Weights of a small transformer language model.
Size: 10 layers, 6 heads of 96, vocabulary 16384.
MLP neurons of a small language model. Each row is named by its layer, matrix (down: output weights) and neuron, and shows model dimensions 16-79. Each number is 50 + 12 x the weight over its row's rms, rounded and kept within 0 to 99.
A block is one neuron, or neurons of one layer that tend to fire together. After each block is what it responds to, as a language model described it from the Wikipedia text at the highest values.

L4.down15:39 61 52 40 61 50 65 47 48 42 51 48 65 47 60 57 57 57 46 43 33 52 44 54 47 48 45 00 41 57 47 35 53 56 49 52 43 44 56 44 48 40 47 43 36 40 50 44 28 40 52 64 59 43 48 48 48 48 62 58 58 53 56 57
L4.down17:53 63 67 57 45 45 69 46 50 57 57 38 52 47 53 46 48 53 46 53 48 35 41 62 49 44 50 00 52 66 57 33 32 61 39 44 38 51 57 56 57 35 50 52 54 48 57 41 29 43 42 47 54 46 41 32 54 60 64 55 43 56 54 42
L4.down34:51 46 57 50 64 34 63 51 46 36 52 38 54 67 61 48 44 68 48 56 43 56 47 58 54 63 49 00 48 50 50 49 43 58 47 34 60 51 48 41 55 54 47 53 36 53 57 45 41 40 57 63 49 50 49 54 57 50 46 53 44 59 53 47
L4.down103:45 62 50 40 40 40 56 45 46 46 46 40 49 60 59 44 41 68 40 52 47 50 50 58 60 55 56 00 44 47 46 46 50 54 54 50 53 52 50 49 56 47 44 49 42 47 51 45 40 52 57 65 57 52 56 60 50 45 59 59 56 56 44 52
L4.down446:51 61 55 41 38 38 68 43 45 41 50 39 41 63 47 43 52 61 51 54 41 49 61 59 50 62 49 00 51 53 44 44 53 56 51 61 54 54 68 66 55 50 45 56 43 45 57 45 41 44 59 59 52 57 55 54 52 40 42 55 51 57 56 45
L4.down481:42 60 46 45 57 43 53 39 40 50 52 47 54 54 54 53 44 60 54 50 43 43 56 44 66 53 49 00 38 64 57 40 51 55 49 47 57 57 54 38 61 53 40 44 51 43 51 50 34 49 61 57 42 47 56 47 46 58 53 48 43 52 51 48
L4.down924:40 57 60 44 47 39 65 49 51 47 61 34 62 50 53 46 45 52 43 54 40 55 44 71 53 52 54 00 57 56 47 42 39 50 51 52 51 43 54 49 43 37 49 40 47 39 63 47 27 51 55 54 54 51 50 49 43 48 53 55 55 52 49 36
L4.down1329:41 60 55 41 56 52 58 42 43 44 50 40 48 61 62 45 40 59 39 61 43 50 56 59 51 46 51 00 55 60 45 45 45 49 48 54 43 53 57 37 52 52 54 46 49 48 48 46 35 56 60 45 52 51 57 48 48 53 57 56 60 66 49 50
L4.down1551:55 49 50 44 58 20 64 41 64 45 65 38 40 53 52 47 42 55 58 49 47 32 49 63 42 62 48 06 45 48 53 44 65 52 39 46 48 35 60 55 57 40 56 43 35 47 61 44 36 49 67 59 51 50 39 48 62 43 56 61 52 64 56 57
L4.down1567:50 46 53 52 60 42 66 41 46 37 50 49 49 65 46 49 45 62 48 57 37 54 49 62 55 48 38 00 46 57 43 47 51 60 54 38 52 52 60 44 56 53 47 54 47 42 60 51 40 53 60 65 47 58 48 52 53 52 48 43 49 61 44 58
L4.down1756:43 59 54 50 55 39 64 45 42 47 50 45 70 52 46 55 44 56 53 53 46 47 49 59 49 52 51 00 43 60 42 45 46 55 54 54 48 54 50 44 54 44 46 44 45 39 45 46 32 49 55 52 44 54 52 50 52 53 51 55 47 54 48 47
L4.down1944:36 63 53 38 52 51 72 47 44 46 54 36 46 49 40 41 54 52 53 53 41 52 45 56 47 47 46 00 46 59 44 44 49 68 51 49 49 50 58 59 57 34 46 46 40 41 47 46 29 51 66 57 49 42 56 56 48 50 64 56 58 53 50 53
L4.down1950:41 57 63 55 45 50 63 39 50 40 52 38 69 57 63 45 57 55 49 54 55 51 55 60 47 52 50 00 54 51 45 36 37 51 57 53 50 58 54 44 58 45 53 42 44 42 52 42 34 52 60 54 38 44 57 45 46 55 50 55 62 57 49 47
L4.down1980:35 53 44 31 45 40 56 57 46 23 47 29 58 52 61 49 70 60 36 49 51 34 52 39 50 55 44 00 46 48 47 24 41 50 43 57 47 45 66 51 53 34 46 55 37 47 58 55 45 56 56 60 46 48 60 37 50 36 44 37 58 66 52 49
L4.down2037:33 61 50 60 57 47 62 55 33 36 48 40 65 34 60 35 54 41 37 54 52 49 63 50 42 66 66 00 53 67 56 28 48 59 64 56 47 48 53 41 48 48 45 40 44 39 40 43 17 44 59 39 30 56 47 63 36 57 48 65 46 46 31 49
L4.down2226:60 63 51 80 44 13 54 35 47 42 41 58 60 45 60 45 50 33 62 41 53 43 58 61 53 54 52 01 54 60 61 34 51 64 73 36 35 32 62 51 51 46 46 63 39 54 57 50 30 39 46 51 53 58 57 48 50 44 53 58 52 70 68 43
Description: Mid-word pieces of foreign or unusual names, plus table and list items such as Women's, Location, °F and opening parentheses.

L5.down1281:50 50 55 56 63 40 70 54 50 55 57 56 49 46 56 48 47 51 52 64 53 44 47 46 59 47 50 00 56 59 49 50 45 45 49 51 41 46 56 46 55 50 45 57 44 50 53 56 51 48 64 55 51 51 59 57 54 43 47 51 57 55 46 46
Description: Words or punctuation just before a number in sports stats, records and tables, such as career-high 41, 18 year old, (aged 21), total of 17, and ( before unanimous in fight records.

L4.down106:44 58 58 49 52 43 51 44 56 46 43 42 70 51 59 51 39 54 46 54 45 48 52 53 58 55 48 00 49 51 47 62 51 49 53 46 54 49 42 42 55 49 46 33 46 43 47 45 50 49 62 48 48 53 56 55 53 57 46 49 48 56 49 50
L4.down122:44 64 57 53 55 44 53 44 52 47 45 44 66 49 54 53 44 56 49 61 45 50 53 57 59 52 47 00 51 52 46 60 52 52 56 46 50 50 44 46 56 51 47 39 40 43 45 43 47 48 58 56 44 49 56 52 55 52 44 51 49 57 46 53
L4.down469:39 57 63 45 54 44 48 46 58 45 43 45 66 54 51 47 40 57 46 64 43 51 45 57 55 50 48 00 53 48 49 59 50 52 58 49 48 55 45 48 54 49 48 29 44 46 45 44 44 47 66 53 51 56 57 53 53 52 50 51 52 55 50 54
L4.down625:45 58 61 50 55 48 54 43 59 47 45 48 66 54 57 53 42 52 45 58 43 45 50 59 53 57 44 00 53 48 41 60 52 54 51 48 53 50 51 45 55 44 47 38 40 44 45 47 48 54 60 56 47 53 56 54 52 48 48 53 47 60 48 50
L4.down644:44 56 60 43 48 46 50 47 59 45 45 42 66 52 51 55 38 60 43 64 47 50 52 57 54 50 48 00 55 46 49 58 48 48 52 46 57 50 44 45 53 53 50 32 44 41 52 43 51 46 58 51 40 51 57 54 54 56 49 50 51 53 48 53
L4.down709:48 57 59 49 51 45 52 44 57 48 45 42 64 50 48 52 40 55 47 54 43 48 55 57 51 54 53 00 53 46 44 61 48 50 55 46 51 55 48 48 57 55 47 32 44 44 54 47 44 48 55 52 43 56 56 49 54 51 50 53 51 53 53 56
L4.down753:49 67 44 45 49 54 59 46 38 55 39 41 41 44 43 59 55 56 41 54 46 45 43 59 59 49 61 22 47 47 64 49 47 50 46 43 55 42 55 48 49 52 45 17 40 47 48 42 65 57 70 64 42 56 49 56 47 44 60 48 54 58 47 53
L4.down789:41 56 59 45 52 48 52 48 55 49 45 44 73 53 53 53 38 52 48 58 46 49 51 56 55 51 43 00 53 49 49 56 51 51 54 49 54 48 44 49 54 55 48 32 39 41 50 43 49 51 62 48 50 54 59 53 56 53 49 46 48 52 50 55
L4.down809:47 60 62 45 49 42 51 45 60 43 46 41 65 54 52 56 40 56 45 57 45 52 49 62 53 49 54 00 54 47 48 60 48 48 50 45 54 51 47 41 56 54 50 35 41 41 51 41 46 48 59 51 39 53 58 52 56 56 49 47 54 54 49 52
L4.down830:47 54 63 41 51 49 47 44 58 47 42 45 71 57 53 55 42 56 47 60 46 52 45 62 55 51 47 00 57 45 46 55 50 52 60 47 56 48 47 41 55 51 44 33 46 38 44 45 48 46 60 57 49 55 57 55 54 52 48 46 54 56 50 52
L4.down980:44 58 60 43 52 48 49 44 55 49 45 48 67 51 53 51 39 56 47 58 44 53 52 61 53 54 45 00 52 48 46 62 50 45 54 50 51 54 47 48 55 51 46 32 43 40 53 47 47 46 61 51 48 53 58 53 54 51 46 45 51 51 50 53
L4.down1465:47 58 60 56 49 43 49 42 53 46 50 42 60 53 55 49 51 51 47 55 55 48 52 59 54 60 45 00 51 54 54 55 51 51 54 47 51 54 55 43 59 51 49 41 41 45 47 42 49 50 57 55 46 53 49 48 52 55 47 48 56 59 48 51
L4.down1650:42 57 58 52 50 51 53 47 55 44 42 44 71 48 54 55 41 50 44 59 45 51 48 58 55 48 48 00 53 47 49 56 50 48 54 48 53 48 39 43 52 48 54 35 41 45 52 42 48 47 63 49 49 53 56 51 53 52 48 47 48 56 49 47
L4.down2067:40 57 59 43 48 47 52 48 59 47 45 45 63 51 54 54 39 55 44 61 45 52 51 60 58 57 50 00 54 46 46 62 55 49 58 48 55 51 45 42 53 49 50 32 48 40 48 47 46 45 61 49 46 52 58 53 56 51 46 45 54 56 55 51
L4.down2164:44 61 61 45 54 48 47 45 59 44 45 45 77 52 53 54 40 56 43 59 45 52 48 60 57 50 49 00 53 47 48 60 52 51 56 44 55 51 43 43 50 50 48 29 40 43 45 44 50 51 63 47 47 56 58 53 53 52 48 44 53 54 50 57
L4.down2201:46 57 58 45 51 46 53 44 50 49 45 45 71 51 56 56 41 58 43 60 43 51 48 61 55 54 46 00 49 45 47 58 52 55 59 51 48 50 43 43 55 50 48 35 48 45 46 41 44 45 64 52 43 52 60 51 56 54 48 49 56 55 51 54
Description: Minute and second digits inside map coordinates (39°56′, 46°35′), plus mid-word pieces of names and separators in tables and lists (Tav-ar-es, Qu-é-bécois).

L7.down165:42 64 58 51 48 66 43 42 26 62 51 32 58 39 72 74 66 45 49 42 10 59 52 66 64 49 26 49 30 42 52 58 42 68 73 43 41 52 54 32 44 44 48 53 40 57 41 48 76 38 38 36 36 57 35 29 63 47 65 57 51 59 68 30
L7.down769:66 57 59 66 66 59 60 57 45 38 64 55 57 29 33 50 36 44 69 44 56 69 51 41 60 69 55 37 41 34 50 53 56 49 64 61 54 40 59 53 39 34 47 41 43 53 28 40 44 35 48 42 39 60 62 57 56 41 54 55 35 51 50 43
L7.down1741:53 32 51 60 62 49 51 47 52 66 55 45 54 45 52 74 57 41 55 36 39 55 68 28 42 26 43 45 35 58 27 56 57 31 29 63 53 38 64 47 64 26 53 61 55 61 67 31 52 81 39 50 38 65 52 53 53 44 29 52 50 44 70 30
L7.down1965:46 64 39 45 58 57 50 39 48 49 27 52 29 65 59 68 41 39 33 43 40 26 57 38 52 26 39 59 52 40 59 60 41 43 68 52 52 61 43 65 28 63 58 47 59 63 33 40 60 36 58 29 37 30 58 53 60 57 51 49 46 51 40 37
Description: Pieces inside foreign or multiword proper names: CJK/Tibetan byte fragments, accented letters (St-é-phane, C-á-diz), and linking words like "Court of Appeals", "Tour de France".

L5.down401:48 56 56 44 48 51 58 49 56 51 39 42 75 52 49 45 45 56 44 62 43 47 51 55 57 49 55 00 55 49 51 63 50 48 53 51 50 48 47 44 52 49 48 30 40 44 52 54 55 48 64 43 51 50 60 56 60 48 54 47 52 52 46 52
Description: Middle tokens of stock multiword phrases, mostly in Wikipedia tables and infoboxes: coordinate minutes (39°56′), medal-record "first place", "such as", "date of birth".

L7.down553:49 62 53 52 41 35 48 62 47 62 42 60 53 53 40 48 58 69 61 42 61 49 45 52 45 35 37 30 48 54 66 40 63 64 31 53 62 65 39 51 50 42 47 33 49 60 59 49 58 60 32 61 73 57 41 32 50 44 30 43 47 56 47 55
L7.down637:56 68 56 27 49 43 40 48 38 33 56 54 44 62 57 74 66 50 44 67 46 59 38 36 37 36 37 66 33 57 48 85 38 43 38 40 41 50 41 56 32 55 28 44 50 67 62 46 75 49 45 46 28 33 64 56 56 37 43 48 44 56 46 51
L7.down1336:30 72 49 35 54 54 42 37 32 47 53 67 52 37 33 60 58 61 39 38 45 55 39 54 40 46 51 59 59 70 43 33 35 48 49 57 41 54 40 67 67 54 39 21 75 64 50 57 39 39 47 56 57 50 57 47 54 48 45 60 45 49 39 23
L7.down1607:70 42 47 48 44 30 53 61 53 38 65 89 46 57 47 73 54 65 66 50 62 59 50 53 46 56 45 55 44 44 47 38 48 47 56 43 54 32 46 42 50 55 44 30 48 51 54 48 49 40 42 47 52 54 42 43 51 55 43 42 51 57 74 48
Description: Apostrophes (straight or curly) after a noun, forming the possessive 's or the contraction it's, as in the song's, Iraq's, it's, with occasional table separators.